Weights of a small transformer language model: 396M tokens.
MLP neurons of a small language model. Each row is named by its layer, matrix (gate and up: input weights) and neuron, and shows model dimensions 144-207. Each number is 50 + 15 x the weight over its row's rms, rounded and kept within 0 to 99. A neuron's up and down rows have the sign that makes its largest values positive.
Before each neuron's rows, "fires in" lists the words (lower case) most often at its 100 highest values on Wikipedia text that the model never trained on. A number after a token or word is its count.

fires in: "of" 25, "to" 18, "about" 5, "behind" 4
L5.gate275:50 43 39 45 42 91 58 81 68 10 49 73 42 72 63 55 75 65 45 48 60 51 68 70 49 47 45 52 62 62 46 73 37 52 23 67 60 46 55 47 25 35 76 43 64 49 56 63 45 54 37 39 71 57 66 57 56 27 65 50 66 45 51 62
L5.up275:40 29 46 51 54 36 05 51 44 52 39 79 68 66 48 50 55 21 76 42 47 71 50 37 47 55 35 60 37 59 55 43 62 49 23 46 46 72 44 51 39 56 29 49 34 71 33 64 38 53 46 19 50 48 51 42 43 18 41 46 70 71 58 39

fires in: "the" 21, "stranger" 11, "short" 9, "great" 5, "wrestling" 4, "lives" 4
L2.gate383:53 70 47 44 66 46 40 41 41 42 84 71 53 37 63 77 54 65 73 53 36 05 69 85 36 62 33 57 46 55 52 45 52 65 53 25 40 52 32 27 57 57 46 23 46 57 24 72 50 46 57 53 38 54 60 70 46 33 56 40 45 69 30 42
L2.up383:26 39 58 51 68 55 24 39 41 28 59 51 50 23 74 42 34 35 58 87 16 42 51 69 38 43 63 13 41 78 61 55 76 45 65 59 73 44 43 64 56 66 34 45 43 23 35 55 65 62 32 73 70 46 52 54 67 60 33 47 20 63 60 51

fires in: "and" 52, "or" 10, "of" 5, "hundreds" 4
L4.gate749:52 16 38 66 63 33 34 59 36 53 61 63 51 66 72 57 38 69 66 49 31 46 64 67 70 50 37 47 30 21 33 48 42 31 44 50 72 37 51 56 58 23 66 75 46 58 39 31 71 55 55 53 49 33 52 87 53 71 49 54 78 55 42 51
L4.up749:43 61 44 49 42 49 46 53 53 57 52 30 42 70 33 46 42 50 70 50 35 50 64 75 52 40 39 53 31 46 23 35 44 31 42 42 74 38 60 46 60 48 33 48 42 51 32 33 57 56 47 60 41 44 57 80 50 47 25 28 58 59 57 26

fires in: "these" 29, "this" 14, "same" 5, "it" 4, "according" 4
L4.gate793:36 54 53 69 72 49 47 51 51 75 48 60 80 40 59 46 70 68 61 68 57 57 57 58 62 59 59 47 39 42 64 36 68 18 45 48 77 61 18 60 26 47 48 36 46 52 32 70 51 61 40 46 38 47 25 45 32 62 48 34 34 35 50 65
L4.up793:55 50 41 51 59 67 40 57 62 52 80 50 28 46 46 38 84 41 53 54 48 04 50 48 81 44 64 36 53 43 49 57 59 63 07 59 56 78 30 23 41 17 52 66 63 54 54 79 28 33 57 45 63 27 57 62 71 63 60 46 65 56 54 35

fires in: "this" 29, "such" 28, "title" 4
L2.gate251:47 42 38 18 85 48 39 54 69 67 58 67 47 55 61 42 40 42 52 60 39 70 38 71 71 50 64 39 62 64 53 56 66 19 55 34 37 68 52 75 45 58 66 66 23 39 39 21 66 73 51 40 41 56 45 63 62 38 60 36 48 21 20 67
L2.up251:29 34 37 71 46 56 32 51 90 40 81 54 74 44 18 60 65 40 43 50 30 52 72 97 65 43 57 81 38 44 34 44 66 30 38 43 57 60 58 63 59 42 14 40 50 28 47 37 79 37 47 58 57 37 82 17 35 31 18 45 50 46 39 55

fires in: "college" 19, "museum" 13, "park" 7, "science" 5, "elaps" 5, "republic" 5
L2.gate551:46 52 45 45 45 61 38 59 38 44 37 77 35 39 67 66 36 63 57 42 61 47 48 39 73 66 41 93 61 37 73 63 36 45 60 31 40 62 42 51 49 36 52 45 65 88 34 43 73 48 50 41 31 39 45 68 52 67 41 58 48 49 36 53
L2.up551:56 38 62 44 50 65 40 53 35 71 39 55 68 47 62 70 37 72 28 72 58 63 71 53 61 66 58 60 45 66 48 58 66 34 49 32 33 66 45 34 53 60 45 47 51 64 61 58 63 44 61 60 55 55 51 52 59 31 26 47 43 37 26 56

fires in: "of" 15, "all" 13, "among" 10, "most" 10, "other" 8, "and" 4
L5.gate30:97 68 40 33 36 40 52 74 35 17 43 54 31 40 61 59 60 49 64 54 50 50 51 58 80 35 53 64 49 27 47 33 43 74 43 16 51 43 47 21 47 50 48 71 38 23 71 45 43 38 46 65 82 73 60 48 44 63 44 66 58 45 52 52
L5.up30:28 85 59 41 28 52 33 43 54 52 42 22 39 65 36 41 37 73 59 44 38 72 70 26 48 43 48 44 50 45 45 38 57 70 54 40 51 30 53 60 38 62 64 54 45 41 62 56 52 47 31 62 55 51 63 75 23 58 51 31 52 64 56 68

fires in: "festival" 18, "father" 11, "how" 7, "daughter" 6, "brothers" 5, "brother" 4
L2.gate377:27 46 65 64 39 34 36 48 46 54 70 66 47 48 58 53 41 69 25 76 27 67 25 19 28 45 61 63 38 19 26 76 53 58 62 16 57 66 45 57 63 27 39 54 54 44 37 54 50 63 65 31 50 45 43 67 48 36 69 38 50 50 65 67
L2.up377:31 61 51 57 56 35 51 28 49 59 36 67 74 13 31 43 38 49 82 60 34 37 46 49 22 69 58 58 46 38 31 45 46 39 67 25 43 45 34 57 38 33 51 55 57 53 66 70 53 81 40 64 52 26 33 63 31 44 70 36 73 50 55 43

fires in: "of" 37, "the" 14, "however" 9, "time" 8
L5.gate610:29 36 51 65 38 53 80 58 48 56 56 61 55 54 62 37 60 44 39 06 24 52 73 43 43 41 26 24 80 52 39 63 56 78 64 72 35 52 42 34 23 30 43 62 56 45 43 65 33 28 42 42 23 48 49 61 58 50 47 45 56 77 47 48
L5.up610:64 32 51 54 38 54 53 69 58 59 39 52 49 59 62 45 41 73 19 47 49 24 62 47 72 73 42 63 48 54 70 47 51 52 56 41 87 43 39 30 34 32 26 43 86 58 62 49 38 46 80 49 66 48 57 54 63 45 40 38 53 37 53 15

fires in: "time" 21, "however" 10, "instead" 9, "end" 7, "basis" 4, "year" 4
L4.gate423:56 47 51 65 53 55 47 22 57 51 31 59 38 35 62 39 41 40 36 45 30 67 57 40 52 50 55 75 67 71 57 55 26 45 55 65 47 56 28 47 35 67 55 77 65 45 43 63 49 43 44 72 60 52 83 56 49 73 67 56 55 41 48 59
L4.up423:42 50 27 58 46 56 32 49 51 64 72 48 59 66 76 57 50 32 51 41 59 34 57 81 47 57 44 26 44 24 50 26 51 15 22 65 45 54 54 43 45 29 40 82 52 57 58 55 76 40 46 51 48 65 60 44 71 53 45 29 58 12 35 37